From a checkpoint of a small transformer trained on Wikipedia: untied embeddings, 650M tokens.
MLP neurons of a small language model. Each row is named by its layer, matrix (down: output weights) and neuron, and shows model dimensions 0-159. Each number is 128 + 24 x the weight over its row's rms, rounded and kept within 0 to 255. Numbers have three digits each.
A block is one neuron, or neurons of one layer that tend to fire together. Before each block is what it responds to, as a language model described it from the Wikipedia text at the highest values.

Responds to: Paragraph-final punctuation
L5.down180:142123191125122093141106124134140132124106139129129124119134154152146126131105107138156145186154092136118119115118129120119108158161151121119117133132108131146114126146109138155148155094154111138104140090119131130083072159143184153149093135112123163105109110171101140082171127108115143130144140129217114152162087121149126106125160095131128123123166127132147096158102143137138109146122166143151072100142091133108130163171136110138147110154133118091129122142107139140137151158082112
L5.down306:110171162143146114140094126116144104145113113156115152147110162132174100129134131148123099128111130131127189149071154173131090167120147157120102120136113115128139111116119126116175119144097140140112136134155127076095125100119098150084126183125130074097134178147109112094112128116092140102140141091106104133226076104109076102101134115126140113068163145134096120100122129156132102094144111097088092153154128154113143105136108165142122096182160139149123134144142148132142119110163106
L5.down1209:102119133162191112130155138119148150146130144144137079125124154123161111123081114113132102138134161117093105153127161198149100099098095111142127127159162121108141126098130122135128162127093120157157121195185158174107119133144134089100157138137096114140134105110113124126131176112129135109169121151121140098140086115146115137124144141118151182148155126151113136129156168109126121193105117117096125140129113111152095162103166144144161098140139128128137147106119165105131117132114109
L5.down1279:103122136087111125146069131125142115091116145116100136124135138115101128115120127132098095131149101110098129135120121118115087118137127124188092136137101120126177143109156109124125137133133129146118138146124100149119120153137109095107115123104145172114164206168113089122131115117088160158175111167119112157195147134105078127133142138124133130122114119123112148159119173139144128141126103095119090116157093126147159170132131120140134121106143099142119143127159162143093126164119137

Responds to: List or detail introducers
L2.down15:128133127172139081109109148093147113156130131098063122146162173103127118139161150100094174155088160164137107108083122144147116143163153135138119111145124167113110122117115173159101124110129147133155093138094117125152127138106118098146164113134153163181136080113142135147126124124140158120127124114147161125119111138120112136136129127130118178169160097149114097128116137179171098104130079100090082138113159163175114117161127187097115108121152158109176111104126130110132141132126115
L2.down153:139132115132131151144112137086126153087116159145118080166147121120123157086164098143172075145093123085146134136142161148140123107141151101133127137130132149091107127108141148139119108146074099124171143106091137127124152097112128165136109096127138131124135148127119053123139113115158104064156130080137139080129165114129117123093139133140128105130159118106119111189125147131131112190180099135122109097173067107141134151120129135151100110178122146072128148159134124141129164138160127
L2.down166:107117103158158125095147131122130103085109135164113098119151106152128112120168136100124137136114145139132143105141164122151109147139105131184139119152112167094150127134111111106131139132130111128114146093099099149118118116128150107100129099125144129103146111081123121086136094134181145111103127125139095141095149105145152133136144172123133152110078153114112114095119125145115116129143140163082155111146086116095169130156108112082121126128176131108167122148079100130091145150139086
L2.down203:138155127174163114179109119100123140122128085119165134141127129149187152148116123127135108098099112146070117119110136118113110149149148116131131141133120151132124111158120103119164149082118075153141112136129143171105105115135146117133157122155125099138152102164135121146143107160135100119086152149126169116178118106179187122147122122160122143113150119111139127124118121114106135148137116125054131118144168135099109146114145142145162095105146137115137091118164131093214146063112087
L2.down260:138145161128103081121142149159139121174150084121093124120139128154142124134113131121121099111134140159128126102068124133117127076168094124157071114154130178137133146149103095112149134107149127138142128103128099112133139123112099106142129113127123105141142149112131109125105106126141140115116122141157121133117156093130095137133155123152137113169124149153148107090073088123104165157059112124101076142145120116204140098117151113138119139139129150135088137127154128085143145104107127
L2.down390:113138131114105102106131136103084122101126094136144139139135109161084141152143155158079128100085146115116146134124115101117133148101148146112133161144093118111093115119154145148134123121053127109124168156138101140111129124112130120078131119107171100099127147125123135186120119125134061124158135122161161148148103126131115133109124169153148183104110132170141120084123129155120141111138151126111186114101152112158106076110126127185126138150113130093105118129125131141119141118134086
L2.down553:124164117160117129116103140126150119150098094115132098138165146121144146111104181124146112149115134156112118114139123149123117109103133166125125137107145096113120131134122129166128109132126120094150155149141119158166139151139124128095094117129097139142125120147073122114127144145140112102121115105143109108180099108208088094111124139132116146127115127118113127151145082077105116155145092139087081143171129092137118131122153112158107172113128130093147135203078116107101107143118119
L2.down573:151162121131187115131108113161084145147085119133139135197159101102126105135117099149115146161156131090100141133177163122110141124095202123121162144110133143157106152116113088101096141124126137133121122085153111081108114091131104155089124123157119114113094142167129135108125075144129111123119114124107124091167142157097156141116107119121106153134119092132166145104153126106130146106130154156124156108138117124138177142123129096163162145138137125144155132153131116100074156142127077
L2.down580:109080114132164133148131166085170093114100154117116097141162137145108150099088079105100148142102141136083163130092124157128129083121110127101158118105107076121118118117128118115180073171110159144135095144090127162123116144123117148133136155141142124146089119092142137097111122124064123126116121138145101103140118106191138133132130149138165161126113107137135120080167117134214125140104099116087180141120086169164143121123132154106130139166149146085120118152161144146125112113116131
L2.down637:100126149155104137113132104117126125164098149098149119092149163088133144138114131116141147181152138090070119149126108111121064127146146136146105133177118100131130109099153129124136124135115121125182128168124196133144133116137167133111088156138123129107139168133141146098109124153136095120127114153153136149097142128129129116115145127083100148134115154105100156120155120103149136089146110117118183136139150190095119156102118149118143152116131073101118135120125152112138120149101157
L2.down941:119130108145155117154156133158159148124119167113094108123146150107144128134104174144145093145121127131101100098085107076142126102084126156106134107153122134101096106142091146186109117107165157114154140120150128125087142169097121150124119181165151128123122072146115113072151115101119131135125143094093141109116174133125164105119177134167110127065126067153138106143112110106161125119119119076091124157138114110152164111118102168163146130118129150139089167142128127134146129139154108
L2.down959:154143166110112157150123157165136118163155126114099113127129106090140107118155155129140127097118159100179098104130111124147141124113155140165132122146103154124121158078108093136088158157096134141111139118134126155131117141117121105143153160106123088130089154117133098138106085136098114101115120122133138134108100138160137145160120120100141165107111127160172172127092142144159132103123154163130144171130119117154143128101106116126133109147153137096130156135074135125109117172139160
L2.down1082:113110128104124104158139152154140141143161128096151126153138146095140112076114113166153158132149080104151132116106122091093092140112110120132136104127133179137129104145160168090170078108138129121120143113122132118145136113167131113097116160162103113135089144141137149111115134178109086139118171128118105141133127136098121137148165149135121144101141174133128128098126190121158118140111109112087125105113110106157110151134107141160138082108149163131140110140143108117092118129131148
L2.down1084:128093124121134115121131131143101133101152159145113184111126124165098104163129138132116152073163126154139130113121094117126160107170161159111136152115146125129157129125151183120082125120137143100139124128078168112132112141121120087115166135113121143126100139141150114173137141104106101123135161115094128116109144128198149105117111139106146162106135116148144123090114159181118165135122142101174144150105093136117143154163132147139099112147145142114115138182072159112108111131113088
L2.down1096:107096127115122083136112125179085142075149106111110106116144121075164116160134132150140101135113119105160144123131112143110143098167172111127108106142152094132061109127130134101078126130160133140120175121111138130106101100135141120146143159094095112124131146152114103089150135120110152138096103117109118097166111156173157130140094137130154109099148177161118138134143181125124145117104143159115108143104109150139135163169101130100101133146130112111108146131118137102083134154127121
L2.down1234:150097118110153127127100132128151143160152169129118131121085141123136137192131122076154143135181172121116111127134088165110139093098163077126144153151182120094150147143116172148126111177083137135107153123107190125148096157145095118129121155152164126170123139124128129062148139109113140138122129095114154140122149125139146102144133130146113116159075094145144115109165119092111106140144112122123151105118100125121154109104129140108135148134121134086129113184148114134097155113108156

Responds to: Wikipedia heading and field labels
L3.down836:102152125139113096108129149117153103111128092129120133159121119100098127123131122116158133140151118138123164123169102129097095143115145084131157124161083086152106127104135177080130137131127158149135130150088124134144116154149156156071149137111166132107100131140133137138142178150150156126127156165159156129117149141116161058117151111157099095132089132137103121095146126138131134121114083066127138197133136100113103113081095122114140151146078146118166110123171124122116122117130143

Responds to: Place-name continuation slot
L5.down392:140159116136144121145100106123133133118099144161109155140123128148093135170135132130116111120087127064124143103173144140150098145102117131126111133132145154158117113098135144103125111153135112113120112134140143122169097109139101143128139102113089136111149170120126167130134108119120114118126106080188128163183132118112137112112101077152122119145113124094099108108160093128146108126126109147140141162136124156088116131135120098120093111164157125184130147103137129141175174106162131
L5.down434:170128127089134127175091153103125094133134160101136105104159148136130139130143101128137140118115114094119151135146163134155127098111149152130145126152132110120143147102166126092117117143109095080148144113147151124092121127166067178128106086130150088106102129125114106156134148138156137127094152092080118160243129116104109137157077125146127117147121137102140169140159114118142148085137094114138183166134130118116115137155154114112164111118104172136111122102129139133133114142170166
L5.down613:143092143123161172150118120112128115149162113129110059134088118121149133175122149094182120097132158152139120151165091126102123136147113107129128121129085172147147098124140124140120142161141128173110135102109146122100109123145164142128150113140168123132115094129118110136123147165147133108129105134071136156142105136110103146106099116113098142140078134102176104138132102176113106098122116103161125128110095109135110134142146136172129071189116137122122127131170169142148088131117136
L5.down1126:147101114107119078120131124139130127110081116102097141147142130144136093151123117132115144131132145114151171122144181177114115093107101147127149122170106129135136136104156070145114140159130112087133148118131088106136119159175128115142139091170148139138106115133142148110156132129164158140115109084140165150141109174116124142111106094135120081103123128104109148117169088155127070129132108069118127181140139134097135157132156109188151170157128146139133138172113077098145127146122140

Responds to: Mid-word syllable fragments
L3.down154:160170097093121111141107119167124108137111188119141140115129152148136128113095166112138130100104093145091123143147104125142137115104139091119138129128096152097141135174144132082126144147152126165114125127167091126107119138097150107119123105140118126128127152116145146128125133136113149127114069099145160086113218198118148174134127139146079157112101125153166086087133153133146153173112101150097097102117140099098081133139155140124102146071099114109121128133116108154135103102109146

Responds to: Short word-start fragments
L2.down66:114170118111164137107146146117134154101166147123121151147143103073127179127146113097136134136162116153107131126122147102137190149131151108114118134101140120089112153114145118110126120116145142134127130081151127158103155177147136134137092152096152130141146167128111125162126117125103113142140128111124078138080069101153149137122128151141124110071112135148109105112117147118169115128178120118063105158102099131113076110147132138133092147079113121115142126108141092123082154151137102
L2.down145:146145087092118156146129117114102156120129175127104142135144099081181158134129129099110157129133154132093149161162124124131137124125164122167117166127093087068121106102138158145127117109143129169137178102104121148118112136165151138151078080129133089123143118121094171145112113161127142122157107144121129078126134143134116162102075117107126116111151102102140123126169159155130157119115100142126133104123139167108095142162150134124131117158111150147135085128181152123127139122125106
L2.down165:095138115143117146147104105129079130078105180152152148116148104134153114177159116134144124098113139149180138164131124132108161154129109142182118101134101127126119121123138122098135140121142107134067115116160160120101136161125147123080086116098152112109156149142149175144114120103163141126118100102114123141157127068123116113159090088120108155112142162101119123110131115152084160144136087123129128135129094123091183093160118138088094121159092149151158139114133121070130155166148134
L2.down286:160059137156131115113117144115192148120130108124120119151119134125148143121110128163114100097124090135108169085138131156123145135136169097145185087115152148098128181155117148121133135140132112138084162118132113138136133149136116082125094158149165120098153145139134156064115131096121096129157112171127153129111114143092121156127125119156114166118144150123115095100139153120113113131148127129117146146086117135147129154124158116109152100126116127163140159121146118145091125155126108
L2.down328:159148107119175123123132126120165134146165105129080140131137134094149129153099144135140127117088109088139171133155114152094181122125153101150129167099123149129153093092130142104145100116129133118144109144136126149112124137096173108136180132145099118123124138137146145113110142133079129121134132136106129122105161140119085168100089130128103071128125104163112135142162124123148169097127108140116135172109146126121143122149156170111114140119181138158104114115114164147120125110133112
L2.down431:125159119129108104135112118091133141139110125111108131111133158106125144121132123145119129096156114144141118125154128139152137116079110150143143118133104151117107084176101091095107097097119129113113134128132093158158140109111111135163129143174110184161160107141144102114106079127143132130120122130120092132085134162150121131152107116124122166080103119169099186107156158120181150112115136166139098121159130155087135098154095078198141109102135146102125168137149136053140100158070137
L2.down484:142158134158136142103176106087160116151119113107109122178105133128113143160108134124168124146134110159135120146142173123105105131116131129131093183124147123083122144146120148119115113128122161106150150132132140136158142109174154106113114103079122135114136119125119152061107098092129146099147160147110146113106109149149112157086150122087127120125169106140138149167124122098117122101130157128110142098087139130072176152152139177129122093106135192098150130123142107112099157119127129
L2.down519:145116134104130114090131135150119129161115084127156127192126106154157127157120119100139136112098108067168220179145160124106155117134166112120140130113114119092146134163142109094132130164125138099123142127130123173148101113132127104123153130130098070129162137130060100105145143152082129115117113119138154126143144114138127112146112082141095130069094128124104132163078149121122158106178143137113103117094106119153145161146092120116125110126099125126108103109166087125134126115131097
L2.down546:137126126148118113146185100103105090155128156119143123120120129146087147144109094124111096116190059120143119127162124129163127148145166149136113166123125169125146179110147110132147109181141130120112135107143112110150104160103106165082171142107143071159152140121121139125168121117128111111104089117135167123125152112156110111138085107122116133157097091110119149170097106125167082106121147097096126119132173055158123126090122118141165140072089099130130103133129129136128127120162136
L2.down567:120142152095157101097154122134140133144106170105133135115106119123140122131111152105132143095173150123160123135149101106135154156146119123135146194109092123098108124123089124096132152119192131153114121100119129099081121118088122114130060144119130114115109121157104123111166136154160095156156157119112132140141124125151140093152123067103141126116172125130127121168127132138126148090137116116145059190139137097099136119151112129112112127117126121104142135155122094104114170137138109
L2.down842:100110164111160159107104141130123116135124128127155117129151139106094121066086184127153128151125128123185111130082116086148145130159137164116112149098127117134105098142129176121137136135151118143116063109112127146124121106101127119111164116123100139177108166084115087143127133097122126145102087141132118184091110100092091117158146118126151132120088127090138088124135148119102175120170111145168102123114140098125106097157133119164125123110155198117149138129098128135112131150171146
L2.down899:144158119157132157122098125131191146139145169150181101159076128132125153144151113140107097120113105138121104115131114131113123157116120091181162129143100124138133102108136113115140078129128174125125124129152136166137158111137106117112097145124104141124144130125113153138125116129101116087161122103139148102108163119142132135146153089143143158090161082148139099118092158122129111107143119133128139132121086138115109119090098131123138136180150115121091140083134112068144118123137064
L2.down1097:129094124103168147109161090085128119103123084105101146125111116089148151138144172099152101103167134126146141141133148157092090173111099117129130111116121085125126169106151103137135100077110113176161160136107116175111111161146170127129135148091135085117140114127166116122119135156084069137141120134132134160186123129157109100119119130113100135156121124127161116165132122136107167121141088071110116098085138134130131104124149143086105121149144130143114091143164106162089110173134116
L2.down1117:149110127104145103159110121123111108165136166119108119124095139148159123115142113162103114140092093090099114150151152073154068165119116142143142125138128122119115152128170081084133126162143127113137113103116104127124173124132161148181107115163130075049144105120143132104111140145131138129139161107135130139138127143138177132164127098131101135122115137122116129167150137153145127113137098129121167139116201111127109135103135120124152100145135138130147114115152101126116121127118092
L2.down1180:174151100105136111123165101152142128104100112109124116112176140108099114145176151101144110127124151101105125116150117137098115137177152132094160125113136131115146102105145104123083126123136137162104197138143109116126068155135142127108108094137109097103116117156160129147140128118130178133119124132129168156189157115174107145151177188105123139137125107172126118077119150145112109133146118118156109142117145088107097162145145137091123160097117135142141128118140117114156108108168082
L2.down1186:097134125096120131135125186136128107127152161082134107155152121114149128171123156115123101169178113110134134110129120123142095165126129162124138113121149145126118154158146096141130109091106152116113122174134134124139107138151105127104111117123098086093125160137100108093099125125102139125127131147151148134102183172118118132131127125107112166106160155158151177135150081136141104110077140044186134129140126102143150140121144169142180170131140141138125129110101097134113099145134137

Responds to: Vowel pieces in foreign names
L5.down795:136136125114122134133132149104139110116133114126118113123133185106165130124106130092101125148151119117107103119138129135116157108143111139111131131114112145102127127146118090150120141131114159111143125118176151140100120142167163140146113096131153143121137132127115102129093111143137144164139074166122140092147109123135135134123154075148128091131117134155114151083140114127167096093130121126131125118127117114104124134135116106175102119149156133111141141150131110130160124111096069
L5.down813:166118128103064125139124165141131166148137140126133109120159128108103135133108140141106116141151161124099136095153143163164139153116128133147126138136137127090090134157113168137174138112103127128139116141080130097146130132176138111125156092146118123123138125130135116129131119127110127157135140133110134122107074138156129211100133134143146132122143123131158145129134156130186074092100090146103148111132148158137115117155128134090157124122143121102118159152131116106138145110173131
L5.down1185:168125101128152125171169084077152139121168137174122165123157111157120099123145099147108122125123118128135127081111131137086093101106101135110142114103147144081125178093156122139133114163128138107159144130105130139102124134110114120164137143154120099135140145112169121181098168144107113120122194163099160104106104109125129167096137145128136164141147213135143108125126124144116120090143088130077122150125124127108118145174130120155108112130185132159168154136121118149130171125097138
L5.down1227:095129118127110106154137124094175123106140141087118132159115128156153082149065150129104136103131141102160159105152110103117152122144120122166134139117109133102101164144138154127082197150089088167127179103102141156165096145137090108144129097158143154121141140156115125118112144138121175103168161140147133134092160188152080152123096123120105066165121141154086141127153139131155129126140105101133104167136152134129109191141114094146146174140123145114136136131106133113150162109075135

Responds to: Infobox field separators
L2.down37:102116105166109137151126169139156084089105124123085141123123131124133142080095073152135138125097127177131152128128146196154138129107105101136083143110136126128123113142107121144125156174145114127119149174118118114159088133119166137147136131138119172143122128106136113096183130072144131097195153115128110138138118137183097139108119183151134109126136131163137138132150144108139112118132130134168133110150169140133126149111121117116116169138151131123081118151138153081120080123113109
L2.down53:140109152159148124053155101116099123122130185101142187143128156092115087141136153094133164104135161137177107145116132109124152107148090129098162141186105185132150127154140135133102099154137098116141112083139131140135173141113098133102143176075126133128125139146138120147124130140141145130100123115101133127111167093143127107134109135133139130115148137162128142163118131106150154148133099094100068106133156159126157092147130165136095132113133119110103110114140124116159133100130142
L2.down121:139132115134125110125143123148153160113146117113088099100094106183158079152148121129118131130104161136124090183112089165134139160119134122144132087139083113114084157126156129099123178137085098142103109139144098155110126143142104116152131087111132133124094140174050152146126168116169158133128115126141126151136107161089110120082130141140077115126107109136110106172103150147115116094163136113129128144153121149128124086139152111134164129164117168118131101090094137091142123141154120
L2.down319:162091165152129134111139161088077116126141129167152172116127152156109149123094124097119138116120125131155114099155118164110137116157146138094103122102106083128139117110140140180107079156146139140109093109099161109093154136135165146093075149147102119173139129148104114145116129143178167148135098114118138118091104171132169136104118101130133114129153144154114147101079147146104119155152121123181099120115134102109149146080147126143151099135133156136126138101110157134157119117134150
L2.down399:115161116137124144138123135116126111152116144108119097118165122135183140199134151077129169116166123122163116122113126128105130120124120112141117111135148099142080101134074117092121122137141115116139145098152162159107165114093131119135126112103163107139112163118124120099102138168109152092141056157119149116165155163163146104130101143121132133135138157136089124147171160102106122159094120100106141107153143100173119124106131139195183147132119117115099137116119153141088182117115132
L2.down411:117137168095132169142109099129106138122144113139112122112094134171146127150124123105126090160151099124141130176189150100145126139153110124137107158128162116169125163133131103146137107127168134098143136114116124135156095114133141123132089138139103184135190101124109158143129143130124133118121088140114109154124114064146121152098106117093105137111106139117161098106130147063101110148116145166142158068172122146176100115115146109114161141087164119102123084127162156122105112112111127
L2.down438:168118122091132139146140118134138115155122103102143086109143132129122105153089138110110109154107127109130119116134171111089114119119133145134111183157149149060188152147118079114161126130124153146146092139164110137103142161103144093093108120133152131161088160142112122142162190117117205141118129137107112114129125104118113113123095146108119144129127115131139099168105163100098122125141091148178082100159110149098089128123098144150124162074133107146100150098123115115127103142093115
L2.down559:131120112145112113128105123122114109089159090152105143155146176143135126151169099137124121137148113073110114142174126117122103127137197144148124119106110142074138125127165131074144098165111135111131113163166088107125109132169115110132137129130114144105143138152088162097151137144130109119139135154148159131184118115148148099142163119111149104142148099142163124133171186119110162202115104126134215124104109130152086102117089117147077117077150161126120144132152129122112097153140146
L2.down587:125144160101089110163148156097129195119095117121113124133104062154138083166141134108160143046072140071154147098158115089104146142110114125181164127165134128179130158115074128095145162083069169128119126110129114141120094093089116159141157107156101143136172093135085136121122148104136147145167119141117156154112110138163134093140097161091146140120123126126108117128112123139119121135100150120158147102134132125139149130106138111103094123107145158131122119120130131107117126111114145
L2.down621:127106126143122168157119146144130121176145141097135099172157128184079136163093113090140142121152087136124113161134122073098136112119087148106099130181174170136135109080165090128140160118137138095109183136125125099125132125154143113164133127137135132153132122143149189119131121149149153103100148090129140178143104133110137115133091134149068107101113102126119137090110151121125089083103123108169101131137188139100129086115164091093095113125080101141143132096128124148084117155097132
L2.down645:157093187063135172090168119130124140153127161101109135130098133109134104132125117101158169167104116118147127097149139189145146111109125116114136122105115128118121052135115147126102125125146139140114112136124113184131116139147094116126152110125105108112078117159122134163135140131146101155136120111153107117138095135184141123132125147119167120121116144093129130142109151115097145150159147169122052101169098125132154135152124096116136143129105119139107130123120077157146152146095151
L2.down717:136069140102097155169114120071140130094163113103136089150142138117085184143116094142132081127146126117129112121108151122118122140142084121136091129162157114123165132146123153132145103130168095125106146123141163124151139109153128103163176125167113119164115157121142126134105163104079123135118113139127124114178148172115116145153141093123137144172138132123149126108197083117101138089157090110106163170077134171123161116129141112075119113112143145101161103105115140143143142129098123
L2.down813:103144105120120158130128091135113077142127178095156170176117129146131162099126104111123151153140104129119089124133166184154112121133110092150158135142126172107121093133117131126094143129098139116092110129119146109118070151164135138079124151081127125153120099139116134150128104130118122133179129143129082135096097124191115129151159105112138104131147114139098143086137132127091102113131163092098102125137130163135134140125111147129106139144175167098173143101113128128158146134115151
L2.down823:147122144102071116121146143101170118151104158134128136101145135160084156143112130127149132100165137092154130133139127169122094170142161127114143114128113139125136100136119134099130103105154122128102136163114174102148106144165125135085108161136096125135084172151134129143176126109121121117137094155158069157104151138133085144119128139142138140157138130131104134112103141114072105083127121115143137126144139133127127166096157091111116149147106127149155116110142103068116133155150127
L2.down917:120046147069134136110148165124122124169119094121076109135132115143109151146135106091169139135164106126150135155159134140108114136098118119161110176117131162146133106150115154129142095154161139130114136122126112138137099114178118123089140159100133154188098162150110148138143196123143131133107138140113135169141124113143086151091105134100127133123095148121138110103127143077104163069122134144176103135113141146111104134131143109132121139122093141112113150105101125125158133141111099
L2.down956:106137116178139144141138128151122151112154118117144152113128138134126110123108110139121124134107103141137069141137087137135168174109086118154074181093111127100091117113147153164136146144122156130160115132147107133107157138147143148113082089167145133128140062151155136147157104145106108141143092142141109134128169096130121113143123117131150169111132120153137130130143123142120115120149137141095067132128134138168115125116106150124121112154148156117105098125130170082119179109102103

Responds to: Paragraph-ending full stops
L3.down518:139150092110144145150129137099118149101118147158140123167147142171166107138161138124144146138109133053142135125117155148104148149094147099158154124169100156099128125109117133125090103132101138144103118084118142139106086119114107119133124141140136092133103222128101141123137125114094167084107098124122146114248151131142144106113106152129099113124126168137130125153170153097144079133125148087096148156163105162111154145135134109130152097163176117101142154173135092116112113111108111